config.toml
bias = "all"
init_std_o = 0.00435
init_std_down = 0.00435
lr = 0.0115
grad_clip = 1.0
schedule = "cos"
doc_mask = true
MLP neurons of a small language model. Each row is named by its layer, matrix (up: input weights) and neuron, and shows model dimensions 192-447. Each number is 500 + 25 x the weight over its row's rms, rounded and kept within 0 to 999. Numbers have three digits each.
After each neuron's rows, "fires on" lists the tokens most often at its 100 highest values on Wikipedia text that the model never trained on; "fires in" lists the words (lower case) most often at its 100 highest values on Wikipedia text that the model never trained on. A number after a token or word is its count.

L3.up1064:483534493510496488490501485499468488499452509503498505506476482532476530507517558495510562534493506491521483511503494472498493494515463512497468499545518549473524512517489453496487540512482537510561487464549464483511456520424474546535436488474511458468504504514517517520483452471504523536554517512476502532533505483466481494476512474496499508461479545487510479485476470466522506475490518524564483499499519439511465540534497513512507510545468478497531481499514490465503552505533494499543535508539462537515474497488536482499546460473510484482501514514489479482511511497515490514488545506503512490555501488488469507483508474485501509503529504478501543478494513516500492512546465475507526501502501520505488509495454551481482476492498499486481501486482522478504489489456492
fires on: " for" 19, " well" 16, " years" 8, " with" 7, " held" 5, "ve" 4
fires in: "for" 20, "well" 16, "with" 8, "years" 8, "held" 5

L3.up632:513521489494487482503475555477509515518481481520494505514491481477487517519539527502462512483493477463489505544482516478490525519472525486493468525499518462493490533508488517498497507496502550505508558455528539527471459512523523544518538542510507494489562463487521491529465526525463464538487565471505497479455568472489493511475512481533495481478485484555488486485537477516493539496514499480482528457497480513490500552514463566506500485490515494542521488512456463504483494540509488526509492512537495490458518506465501431539492516477496532509504484436482453473525504512528497510496462523546476447497499481519546467485497489486504555496558452480491492497488508457510529500502510546522513516478474478487483496517484523520508530471491492500515536496519506495519448520470499
fires on: " that" 29, " out" 12, " to" 8, "t" 5
fires in: "that" 29, "out" 12, "to" 8, "t" 5

L5.up1220:518471460458539436487513480489493489501491507505520482516529513525520522495532523529443512532516529486445483485481496542443504497488515526521530483517540511487444474515471501527524479544474508528448507494508515494538507528541497538505516507515494530513475454492510471509535461557493493554503491489531503511529564484474527492500558505557515532506470507492484490550473492471476512547487525530455529487486478525476512465496480488511506490498489463549550530513517552465481495498465508508529497508543482480534482514495504520471521499479458512505500467474550514524476529512505500494514466508502508444479495486501496530436493472471467509509501498464484478450458552527482468488536479479506475521478506500492465535537516487503497488513505568502511506513517516508441481456519482
fires on: " had" 25, " the" 16, " have" 11, " The" 11, " has" 6, " Don" 5
fires in: "the" 26, "had" 25, "have" 11, "has" 6, "don" 4, "t" 4

L3.up38:553517535448501497533465502486497508466517490516508479492483494509533527520485472533531571534514554463518490482502472500500509509497479442483488487450492455489519486483489504482474495492526508509500489500509467541546508478496503497472509518482541519475516502504499497514516467480492485555522537457492517565455497509492484515485498482470484511499524479509508485556500493533506500511504510514471502494526486569459506511486508532483495498534513509559549516520498484499443510503442501473497483552497521516513469454486506494522519560513487498516513518521507536515496508478479453489487517442553482504516526532491508486493511512517507552491537518505529454486478525517503500499466513525475539481484530515466496477495517503544493509518510507553516518486501480517538473454503516
fires on: " to" 32, " of" 21, " from" 10, " after" 7
fires in: "to" 32, "of" 21, "from" 10, "after" 7

L3.up1709:437484467505519514510489499477457469518527518539464512519496478534534526512499467504495513465482509498526473525499522519456527441539474511525489488510512521510522506507525482469458464517524487499496470527492520493562536492501474522502459502512504496452466500505545532500487497554486543487505490521488517464462493476538457501508477537486505494523454503495475504509494459483506519527491544512482493454493508527497520533532512499499513482545523511507463489492486508480505446511441493521509482519527473542482512516511490451499537506516547480556501492502484531502482471443528505514508537500510514514472516545520486467528492509490536514545488559510508534491532482468489495511517469493495496502541516507526518496517448480504504511492505473480475501524518485481525483501494478
fires on: " that" 27, " by" 11, " how" 7, "s" 5, " because" 4, " through" 4
fires in: "that" 27, "by" 12, "how" 7, "because" 4, "through" 4

L3.up645:504518492509570491516509516490485511524521520484535498469502475483545504508490513519509488489481500514514512498513501460480497498489517492522513530480490502476526497479535461495488516559496451523535486530521528518467477492527500469513488493452510462509513479481516518520488487475553537492512485512512502478520498468528495527496454502513502505521497496466511442497496514468502507468509476502522522501535538536502527539492534480499521520518474510500528479462490539500524487522454460460476474518485516503490504489493463534421492509501511449533504428474490491477492461524489480524488525512433473497472481503511473526458482460456523500478511473520550490476530478511474510514490530452487507485512497464533486502519506487500524451520521516472442498454476499487490456471512509
fires on: " of" 30, " for" 21, " from" 12, " the" 6
fires in: "of" 30, "for" 21, "from" 12, "the" 6, "general" 4

L3.up1582:491520502483503518528483472512535573508505552504531533491428484469501501502497524477533514540480474506531503520491492466501501517495492494509511518523513487496510493535485547518454519481508539447517572493500510499501468488407530530481564508504496480467530469470483510509530490486474471506526487453540485493527500512489472448497462527478526486526480516527543522469470548515533482510481481512499477507554527558531523508514473532472465558440509470475520504485509477535511526486491514500529491499509525498511475545515476526465484511502520514496473539483535492501446470515519478492488484489502542533463450541480457471459514465492508521519488470478466503505484518495493465501542480526501485516457477506504497475480493515525510479523492500532530472453533511537514481501514525
fires on: " to" 25, " moved" 15, " returned" 6, " sold" 5, " changed" 5, " into" 4
fires in: "to" 25, "moved" 15, "returned" 6, "sold" 5, "changed" 5, "into" 4

L3.up117:564463490490493480499476528501504461488488493536511497496514484537493505478500487505504503543548493479512529523512511532486486490477546463486539483495518487538484501452496489480517496446491466449445471538509511489517474522536518557487503530477533504524480546540510502544546519524473489498496533494490469491484504515471514486498485565494532534518500460489534520484529508495506490524495536491534472465470522475497486508477495503518483480513508483528487512515508460505517458458479511496484503483538510492518483529473513509505520531498517515530524505497471531484526496491523485484528518504503458543467509491476512525546546509491503532404496497515490521504504472512469489443452480509492486474532539518490529495505518483480510486492489494465449566497515481506520504512483472
fires on: " to" 69, " with" 15, " his" 5, " by" 4
fires in: "to" 69, "with" 15, "his" 5, "by" 4

L3.up28:546552505502518525507467456534492505483494526520508532472466477470506506469509494502489490547504500490455515525457496495535518524502452499495491469487513491527503527481545449493466520519542484516458473513534478536499488500497549525462524435522524492527487501467509531554503498501496496482442547466478502505507473507472499523505507523527486487489556470495525488524449484502455507526478517502549478494490489489505513507456472514481493530492519511516523532484493491480462497502543495475499482511505491503501465487461472472535423561477493505503479518509508447512499477521470469475491465505495454509519493530557479482493510539461559506459530550487535511517492516560462524445501504506491462476510502483442476519485546485503496505535538537488481506487498528492490530511517499
fires on: " to" 47, " by" 10, " up" 9, " over" 9, " from" 6, " into" 4
fires in: "to" 47, "by" 10, "up" 9, "over" 7, "from" 6, "into" 4

L3.up738:505489531538546520481503457488467530456510498494499462453496504518540519458484509503478473501494495479537517525498522507474523473521484523523486481493497545499508503529522495509470457491475518511495508501487502478431503498493530506509508479480473492468543472506531470499561488515491485522466467476482511510489516501502499494508529496487509503494473490501494533482513511515517478463542535493506487484512528494501478526540535463486544476499497506516520506473448480502473478485519510472473477482506560514495450495543484517487526498430531462526487460512505505466473522512481514532497462479482485539525471449501501517505463516551499527492518533485489534522536455519503452466465482483509513508515513470544489517516473467467493563548472477538444484499558513471539478490489550
fires on: " to" 53, " up" 16, " life" 10, " with" 6, " by" 5
fires in: "to" 53, "up" 15, "life" 10, "with" 6, "by" 5

L3.up1378:543464514499540520484470519545524492504504494490516491527506480512504503492465522474506474495487512465505500515540486470506510479537495536493529511481464542499522492505494490487537484526490463464517488521502435525519484463515491516470481495460468464489493493527507481532506522519558510554523486512498454479484466488505526561525516506474492515477503485485523552521445498492494533516517526510517506449480503506511521440482500499515505569499439496474484499475508490510486454484462487491462525533496529485498493499514512485586464473489441545535465482511514485531516555475507476482482504511495483500472518546487454473499513484509500514478500480488508551499467520528499460507473492508487527469488477489494532528520495484521519518504543493529479532515462500563494498541453487
fires on: " from" 34, " by" 31, " on" 9, " member" 5
fires in: "from" 34, "by" 31, "on" 9, "member" 5

L5.up1263:501531462497515530435510522501423502468482550496485515474508523521564481521486522467515511542491512532508483535488503458489506500474544526525495514546529514499512508502540528482469516479466551538491484557482488505497490512484437486490489507484543539513472486565457558475539496512472537514502471540499453517486490491518502471489497506536502555506521501482450501523523497519528504481516523492498501532463493523472484469512523480495474500493538464526506465470483505545497520469554495523482451485506474517498472479494479484520512508490499452551494551478472497476516496536503500493498510470538494521487507520486461465524487489519515532532485508496460469463517461490528508473499534479492489494491491496518473546477502533500482545501518445476450476527509462518498477484479517
fires on: " to" 33, " and" 27, " or" 14, " K" 7, " with" 5
fires in: "to" 30, "and" 27, "or" 11, "with" 5

L3.up1236:528488430455555522471512514497515495515475486539487500478504496496505489512499463480495509498516538521528489517510521519504512514505495485562479501503501539455500502493482565524466524535528426520512458495494468487522475496524493501514538480479523543516514462461498475513512520499483515505504575493528552500498463461450495521502515492509484520506484489503473535516458493507523507511505514501510487474571507539524453495482506516493480468485531497458524483485480466538553508462499459495526506543505503508470492485496480490504508513482547507492468485498490532530465481525497514499506518453464516476484471505506480522494508509494489528484526497525470507505494460503519525522515487503521525534539477500532506534468537509472490477511460486506507501496473520483487504489531472
fires on: " of" 42, " that" 9, " on" 6, " the" 5, " also" 5
fires in: "of" 42, "that" 13, "on" 6, "the" 5, "also" 5

L3.up1676:528535531535511485465484487503513458500448464510515497489460471557499491518503524505516514508530462512493504538494495511487503457455509503479471488503490531547546528512515486472483504506512504492540489499481496503510556489436503502482485504495513487464497502489454546548509406533478443502536516523555483521529503535525505471521545549487510486507445466479487513513476493527502470528491471554444517541477498507517485514496469488481518495503501505518495493505525489465501509503477478495494475497529489521496519489486529532541498499503507481504470510537497485478507444494466541523488537496510519484552519484522515522520475456501509514545498514500511509492530533523496508492500502472496548478503482493461473501476504496496478532562544456504464494527526486485531490451484479
fires on: " 2" 75, " with" 13
fires in: "2" 63, "with" 17, "2nd" 8

L3.up1918:525467451499506468545489495482532479476588486491550483549509442507518475525520498500523468488527556493513512541556563541478550517479518518492468516487490518495486499517496482489491480462457480527484487514496481537514499531495499501504516506472476489511495493490488494481521513494484514459497541530487515517506500514491504496501473490480517551446486496482544462495504520506522499499517512539502432512453482528483468509497476472532495455458470500464489512502497502528499476485491512467468472530506490489492523509461473459549495497547515492538500484520455528501525530525513481491470507458532456533469534521456491515503464543500502480473483486496521518534522491460501495516473497491521482488513528558503498497509506532473523525523529488508521555491525483494487479511435535
fires on: " by" 33, " to" 12, " from" 9, " other" 8, " fellow" 4
fires in: "by" 33, "to" 12, "from" 9, "other" 8, "fellow" 4

L3.up1994:495487529511507528513500475458452469491495511485491499522487502490475555518443497506514541508494515521523486545445520499504536494457502460503515507486491485503531478516473490498496486448472534554514466528467510553514534515463567516526504505480489469484517525469468537537495488497466481476475547503518469512500507477493476485472513519496543499507481521511524512501483525489520507493470495495497491489487471516535474512479499519497470516538513431510506488444486507486479468493513511516493490498502502506520498507499520485513487500502511477512534501521515496527497535478470468495509467456510520494503492476528499561477496473509476484448484470462491508527480527491519528464442524493458524483490487528511496511484463529518529465501559473519518447520522504490502503522500520
fires on: " to" 37, " from" 10, " through" 10, "ed" 4, " between" 4
fires in: "to" 37, "from" 10, "through" 10, "between" 4

L3.up1610:539496446488521472484522481454475454481440508488486439529502502466513521538489476503457545531463522481485510525496539491505523547534508491517444513503510498542511471503518519508547471505457530516517483495525467485508572480523502492510538491487457494501509493475482518509471480523556494521491468516534508528471495505501506471508546486499538476523478558498489490500504532463499507464513508478527487482485528442509525457513490530517521461520500441457500501520516449446525477497469453514533548452553460506475556519489535527468502500498554536513505521511495475489523531478522524465489504501531481537492513493503513513498533498536503437483467530484479472502505522504527524487461468516520530488471533528513481499457540511513481483497514495489495500508499467501498518511487455
fires on: " of" 44, " for" 23, " For" 4
fires in: "of" 44, "for" 27

L3.up1480:495509516487535504479504491505463494525508474510515508499496490522503520525480519501556498552455539493516482495515517490494529477494535468550492470483464532558524508531477504507490485480481551486489501485487489488506476507430550502451507530473544517487572526492508462516491487524486492506472522510557476507495497517491450510514506534512446545490508491503544464494494464517492519530436474496489512456494518508551470543513514492517532520516499501539456519491540487531499519529485523523491514483530507539523506459469475500489541482564529517488467487438513517483478525485505457476487489481528499518451483543478532514459525487497471502527495462476492472537465553446484480508503499501546517487514480502503488488493490501519504483496458498521495515474499513506506481484537543
fires on: " to" 41, " over" 5, " leaves" 4
fires in: "to" 41, "over" 5, "leaves" 4

L5.up989:493533491474497491470509508502472465498537485528518522480532537528508544515481517512510501508502496491486462512503479482504473499535504508501504466518505513503484465488535489524534495477492529521529568496491512527498528472475476507489479492502514539523459519519501504481508535503501484495517464521474530553511559470500477461497522528507535509541477499509483506483481463458512505484482499523474458467474551560488488483519511467487496504567501519522539463471474481508495459491472513493504473492509465509523505506509513460480529487464544488540527523506507534506489495533496492526504478503418503529498514516497492483506536478478521519554503476460513513509491505489494504486493500472490520527506517503499464518493502458514465524546525553513475510480464476515506446500471522
fires on: " New" 34, " National" 18, " the" 11, " of" 7, " World" 6, " United" 5
fires in: "new" 34, "national" 18, "the" 11, "world" 6, "of" 6, "united" 5

L3.up97:518490480516516484500537528510432484478488439509522517525531519458481507493510496493491497505468515456497495506463498504481528531524505523531526476452513470522493462491524528479471503503457496550519486525486464493494519475524508497540572493478532499478487458509547504490530517516451530475497488548526483489483453467517527411487485497508501525517531504483483559534523549525506521536489506539525464524457506493524488507517474485493490505518482502478461518524501482462526497513443458453482470502548499492499505487473499482466515465511509506546518477508512504536534471505539482505470501483504492538499466514511481514494517509500488492510557522500494474523530479489491513480521523524494475472450509509496446481514510529506484465494562539482437506531512489499505514541488502
fires on: " that" 65, " the" 17, " a" 4, " this" 4
fires in: "that" 68, "the" 17, "a" 4, "this" 4

L3.up1584:496547486508467478536513477482547493525486512541494486525514492463474488488464539517499487512475501527489489528504500494525522519480483535513500529501526523523485526498489527473493528506476558484506479506446482502478480503482521516488489497510522497523483471529489488529561528465487503504500491472516516490499498495482518503524456530496547471515517505521476512551502571510500480508493469516524491537515518529512483508496485468532505476519515480522447437507514504536504558483505501432504528538517486478532511496505480500481522497493510478492548505538525461490546519539496508484470546522484478498493463522511519546457536477542482519488496481480504525550499534559523515491513470485486476512505481522493466525477520513492494479494499517497462520497511521452487527512450472
fires on: " with" 33, " in" 16, " time" 8, " year" 6, " at" 4, " as" 4
fires in: "with" 33, "in" 16, "time" 8, "year" 6, "at" 4, "as" 4

L3.up1143:515478496517487570468534532479516537457577535469517477490471540475503480493496502487518525474517479501514482517481460537532504509517511505517526516552475468476513511515502522465526499498522492491544525506521462509503502525531526507499470452493509472511433502515484482497498502525502472528486491481518465510524526539503470529529511525499489449518465486503462518484502482429494495489483511496469508485545518524502481481492553508543517460478453491519519492544449533507496473510474498490491504466466536514482537502530467457480466488473489513516506513517481536496465479517478494523504520520496487488515532464522493526466509493478488515478506513507479511517497480463509515527542453483495496487511472474541493517500505509505464477540475550532479472501508454497505486479516504
fires on: " the" 61, " m" 8, " of" 7, " led" 4, " Associate" 4
fires in: "the" 61, "m" 8, "of" 7, "associate" 5, "led" 4

L5.up325:553511485457501489484520449468484499508496494513490489447507501500563507517433500499478510486497448480484531503471479500450518507503478487495512477524477490472502502511515508520510494504500489489502492478481455481522465519533443528456528511491552491509509518477493493492478472493515473465504495479477496489516536542491510484499511551509531492468493520568472472522531517474488481491534468534499525564483533522496486510492472490485517449497529465492502492546517496464470490515540517480510490543496493489510491523511517492558505507520487501509489507496468494531544480480545529486491516537523498460487518509529479490495546534466480509516520491518471478532494566551503437478517499515522450519464506477478492591540502518494489425461509501502470477486504511495498473512474508
fires on: " a" 33, " have" 7, "mar" 4, " also" 4, " has" 4
fires in: "a" 33, "have" 7, "overmars" 4, "also" 4, "has" 4

L3.up366:500483524518496513491525456525505472502451467519479498480480530532476508507519474497503485515522509499532509485499530503480528490550508502500504546510491502532499498453451487538489485497446514499534492508507487481493503537523489488478460494487536507546489485492510496526477510507506513509570460477508525514515546497482510500482504512501501502536486521523533495510508509514477471532481467535483550484510515516510507490495471515500476520447518475461554523469475515533479516554457503520530516510529491510486507484513512504494556479495489511500525479500499512519483510518494471511483467487545503530531515507463536471524459499486485508523502498493449502509478534515502473511516481494487509486482529498520501502503515553486494530515456478513540506514514457476550498470503464
fires on: " of" 80
fires in: "of" 80

L5.up532:484490501506545518505490446486519477543517488520496538499519495494505503432465505529478523525473491469517454513491491567525504492531503548536483531489517455508531488552523463457531510460494541516513522523502512485529545503496532525473488524500479516466468481474454529506501497538497492504490522538475485486477537495480487504492520494459513454463501506435474554500475511517505534480474508519498518462488510526500480501498530473504486530495504488490520492500497487524472498466498497533459506526516471465495484484496456515470508480491471451517475523504483506545453476522510492499514505506448454475499493485508517488547461454511514478523491517515463493468483530507492463481497494476477495451434511431475501501545517521514471529485499550487495507483562504481523525474489469
fires on: " of" 29, " at" 8, " At" 7, " graduated" 6, " on" 4, " comes" 4
fires in: "of" 29, "at" 17, "graduated" 6, "on" 4, "from" 4, "comes" 4

L3.up259:483496508482513469479498479497493496477500494497505472504505506490500483512504491505533448476537517467485519517527541517474505526507524471537476454514495504525527538474505466462461541473521454483521495510550509467497453533516504483458459489501514483534491551513528525508530514506530488501489534513519504518479494503485493488519506499506501498536501516500524514521500512456504491452489491524463525500455470481457491505477510500469507509476529470518520505517497492533510504498496533480460528478527505477472484500479487490522518527491481519532507464514481524495508495522516494512470526470503509529472496535528525506525494521549487529510487519550526509490516542474474497524488493490495461487499538474480496512551550552467513513517497503527477527466551540441454503489471510
fires on: " by" 53, " to" 8
fires in: "by" 53, "to" 8

L3.up961:524483503509511504536470514514497471505488503470502511514497471506505549509480475515468471512503508465508515458460482505491465514485528482459507487477514522503545535516451464548505480538487472530507478491445484491546524554516522543475499497497553549517517530478515539513484465500499506482505478491468468557494510465509453520483485512459496524513502461481554500473530492475477492470474499519488486504531456525499491529503475514499507530497502505540515491486487512540447510518514487488526488559460506499496460521472498467532469490488491536529490491489498501527490511491502529479510495508508493510514515489477512503499536503527526510469485479465480514536511502535490477530439490493472473522543493565484503520496494490473495529475456532465472507522463521525510497489471510
fires on: " of" 89, " from" 6
fires in: "of" 89, "from" 6

L3.up941:448528503476481525556513476498533494528486490528493484492512521475500472475520484481525480486508469492518489522496536477502526521479484499476515486504537515487509522492480464484530506511503536510467516471513530499501480479524481474514487498483481471498519510510501499499512480492465442505469509499501506500501498476504477490498515493484497478541479555565487493510535521484477530505517476480548525549466512544496454545469503492491529476442534521493487507503504495519501485470457486489526538534460532519462510534481534511471515477488518513501502519470539451507558540491448507476501502527476498524442515521476504518483518536480545512470510515486539552544532512452501508527494484488514526537514549518479486478486480476440486479424502460497490531532494507509509498503439440
fires on: " time" 19, " over" 9, " before" 8, " this" 7, " year" 6, " level" 5
fires in: "time" 19, "over" 9, "before" 8, "year" 7, "this" 7, "level" 5

L5.up1816:497495498448520504513480447510527483525515536480504538494505521537466500469513547535485486506500519508516504462517463506467552552481524515511534524502547511506492520521454508474473467546492506480529490508489489509531487487475477524524493489527450548524511469488473507509460502552509486490528488488483473515464494471555512516512506549503480485523476525523470519487538470492524548504472464504525518518498484469444481508485518495528514466529566508482512523523492515521462511551497440488520474497483472500526489515461473512503493546486496516482527491499539484461525512519486525485519499525537498501481502515501493473458496479522491513501474527481475449516519539418491508549479513456559520468498458487551483509496478526509518520499520495481519486490519551487545457459522489
fires on: " this" 29, " that" 13, " same" 9, " following" 6, "d" 6
fires in: "this" 33, "that" 14, "same" 9, "following" 6, "next" 4, "one" 4

L3.up890:515530516499526479471516523501478474449508510522504457471474465482547544495501556522492535481487490505492490462481468565472477492491522520531461502493502494511484503564488535476520543550476481486514496532483491540503478478524510500483508463479465544513485466497490484432500496528479479458530513535521445511476522484532531510523537554534524508515528478478503488491541521499541494490505494506530508511518524454478481501501477497505474518494530497506521520527481504448463507501486481533476482512491515512496500535516510491492519493525560510468498515494503520461463497456507511493482493502510495465484451463444462508509522514533497490490479509468524533471523515496492531474467461541509539466512519451492494495531517454490471544510487491523487515460485476517504530480494478
fires on: " by" 20, " with" 9, " at" 9, " as" 7, " in" 7, " for" 7
fires in: "by" 20, "with" 9, "at" 9, "as" 7, "in" 7, "for" 7

L5.up1028:501521529462492544512500464524534466550479508490536502482528507509499526509487531559502531504485500509500483483526544516478529523487436493505502503508493501526551481479527427466466525495479437466522552504499489485505536479498489545516478475470531528494477482540476453548490505455510523485494531525514499512507512486524507525506548531501477501475486489497482503493524552498466497507515481518464494496474516508495523537496515483481505531565507512515515483527503451511518529478484487500483518505463520452468480471498515514464483529493481517553531501541513517525519508482515459490423484507495479496497492492472470517489526513493451451527495528491537508509464478518509497512454494468471515497517493530462497509538549523482487539533473494486485454471568511482514488508499488
fires on: " in" 49, " of" 17, " to" 13, " for" 4, " with" 4
fires in: "in" 51, "of" 17, "to" 13, "for" 4, "with" 4

L3.up466:545537481491517464478528507508484475471507477495480512554527513505516512478520459506505493526459472465500479485478455468501497511484512512449482477497529457532522507519509503524494468496524500499483503497483541497491524494523527500527538486507455543489468507489503511480516430518484482480468482507478490470489534469538506492490471505477499528517494462499478481540491557476519491482541477509522449496509488480504487515545513543479447476516502541502492484549482466499532537502500492532449507514502512493456475531465473464536465457498480480509482495518507487488474489505551502514502484503514448501527525531503496517487494487481492525518526484476482517489458524504482477521546528506495513526500468521520513512506526510526486511465486511487507482470506457521487523479509526
fires on: " of" 82, " that" 9
fires in: "of" 82, "that" 9

L3.up1659:521495479488505529532498477514452500467473521482499528503514543518494529500469490478516487502513513540503510536475494466463512506476457504506462530478489492467528484471505487536462486524526517480551500454486494519531447465431551498503515518451513521512534478473530480541491489507474486571519506502538531538507483490503519523521505495531546518495491488497486490487511497514501464486463509474531497499512537493512482533465548495481524492487496514532501544491487491493493515499524503517564499543516510533461447458482478524518541485493484556482499472524505508469495501524494474481475520455472518532520480457508535436499450502513540572492478510474494497496550495481499468515485473494507502484488469462516469493520464504547506533540500530492472488532479483500520504521545517
fires on: " to" 32, "now" 9, " a" 9, " an" 4, " known" 4, " moved" 4
fires in: "to" 32, "now" 11, "a" 9, "an" 4, "known" 4, "moved" 4

L3.up1273:504531442437476533524507549489471519470484515493500490476532489526497501522536504551491484518463476478508477484475540465482469445478478514518510522508507468512495510487504501483515472521506497466475468497459481496488467495535483515497517528519487542528498528506518533461476472480518479509499504530501481499483496463479528544489463524479486502485467480489478509500520483439502494538499508489545534475524490472508509538487497539490506474534488511509502466515514444507481503498457497484487552489519515496524511519462519533485510513503468532515503472469483518541536501529526543539521480509506488503479533470511477515507534501516490457493462498479502502509518468517485485506521542460493536513517506517535517575509523553526498508491494457496498515507543525502523488463527530
fires on: " of" 45, " with" 11, " among" 7, " to" 6
fires in: "of" 45, "with" 11, "among" 9, "to" 6, "as" 4

L3.up1136:485517485497467552509472442494495481528489501570514513511544455532497526428497545513459474517481498488529464530517521494483512488508479516493514452492498476511532477500470468504488487497512491506484535556502526488519492515542520513486469493424492505489463500532493467507492467552508507550475523490507481490483491475481525504514534523501440506517522526552502509529497470482478487483490506543506527506503483488487507519474542477498450538482515549536471487471459531443484528506474481474466472493490535542495477493524509473497530515505495505530484510489494507468467471462472555525474513544509521495454482560526509498536493481528491505478517439517483469499504531448489490530546519516466495473468483476514464511487524525499488551516493463542505499479531546516502464503478480
fires on: " on" 68, "d" 9
fires in: "on" 68

L5.up651:498492485507497509470500545482512514519523487512544508509543494534533521447534482505460530484520545506509481452516513499477549461474485476537508511523493494483499507495499505481512512469483502494531518528444476547466481496506483512462515536479476500530495500447503546511500502507487516472502498519503471511503488520492450519511504517478544491556500478517488523503532482532524482461494485473505510493509512501470487517529549476546514495494486448503520520529487486489512480537468460484521536481500479520499519503515482540474479526501496479504505533518495495519447471527522506506483527520434490481488504496476526480478492489503467505504515529458471509476458493541479473519510554477487551502484492531494538521474540492481516509571515526473522486527510455463530462494504525
fires on: " of" 42, " the" 19, " from" 4
fires in: "of" 42, "the" 19, "from" 4

L3.up1265:515548538500508555512521518501488512506474529512507512559540480469487520544487556533477510481494500466479502512506520526496535491475493457506496442483517503489488492518462499509491485456503501496522512474485505508550553463524525531540535483496512474495488483499495512432461517519498520469468457519545495509465494469517513498505489486540505512511505498506545519503521495521483545450469528470527489500494455502476481494493521528520525487530495516466432485499491490526489520520440474481488480517537514509500518503469517502483500472462472513528512515488496464502466478499502496491511479484510500502504492490503518502511537480529523523465503504490508522449491469481525476501500466474489441542539469522470494498525500518457477466515499507538466519534524475506552538497554518
fires on: " of" 67, " all" 15, " as" 11
fires in: "of" 68, "all" 18, "as" 10

L3.up1126:474496522505486511549460506451486530508544492516517462530532503505501512549478494488502476472475495475512471523522523533517463485499492459527487506522510493475519480504482455484518468494480465478456473451530514510511494545546505487533465524494506503537473500465508512486512529525482501518480514485497478527487485506474474494528504521494522512512517495509491526495494511505567486531499528541512506503468487546441476516485476485523515496465476504542511463524454537529462515493509473520495471552535484510508460544485506514495491481521489563513504481486493504582479474492504511485497510522487503490501497478485478492491512521526494501506518493522468473524497513473500479501485499499491529457517548543472529503472480456504517512521481478536477513499511473492451488503489533
fires on: " by" 34, " to" 21, " of" 21, " under" 5, " with" 4
fires in: "by" 34, "to" 23, "of" 21, "with" 5, "under" 4

L3.up1975:479535495456502497490551515512540495463457514518475483489471509493520494480527508547507447516447486475493497479510525500537489497538496490521479506469506495538460540505486501483506487539517504521507514480514500499545530490521454519502494515498504524518492462511504499522465508519494516492473503493514494506522538489485513452502510485539504532491463470494517481548531517493469503538537457523548496544489512492478494515517455495474478474520534477433537515483488500497509504538500465538537543486496514462461498538474516556495498534493514501526498471557510475470472511509471511507509458456491486473479493457504483509542459503518465478475510528515476509491497510503495485488494446524510520499521491501505491458499520485490531525544535509488472511508482512493502496497515451
fires on: " of" 85, " that" 7, " which" 5
fires in: "of" 85, "that" 7, "which" 5

L3.up186:452516503474535501520523530458518493517485507507500514502513468468506533467499495506474509495506507518557547471512532511492537533510492486485468476548490484536532462522519481492435450501523503452480525528468492521515495463511505497507529500459480474495516504523485562527537475515502497511492504530511488547492497498490515454509518502487531494494494492514518481503565506518460472490533545508554482504455490519504460525501534528470498490521522489485461513501525514456545536517499492562564503499503500509500512516501478514483505489475480452480547513482493509473533527487479497483537496474481544552465473527501461535540532538479501479477485483492552483507502521509523456499470492528524467519539520532467486480495507485448510501512449496469471523493501497552508565513485533
fires on: " of" 90
fires in: "of" 90

L5.up588:476490492489453518489443483496525525516475560538516493506460520523517473488476466528477508481512492526513470546468522440497487447465533500529509460471486477524488453472471507553474483482453492485503512518548505492478502511472459515527513517542456537502527522545487509537467481480528478458513506487489486471498466519503500507523517531458525500462490483526457506523484495479496480494487488488467528491491510517509510451460548475488495529492474521490457532524485534503463517486509496484482530504519495497477473496475499462516520482477474585559525510442478455497468473492573482500532553479490565525464501503510509545473509488524451493519573479517562476511509472517480477539497513471480523475523539502491512525499512514508525502506514474449505468475484473524479496492531496
fires on: " in" 24, " into" 13, " to" 13, " from" 6, " In" 6
fires in: "in" 29, "into" 13, "to" 13, "from" 6, "on" 4, "until" 4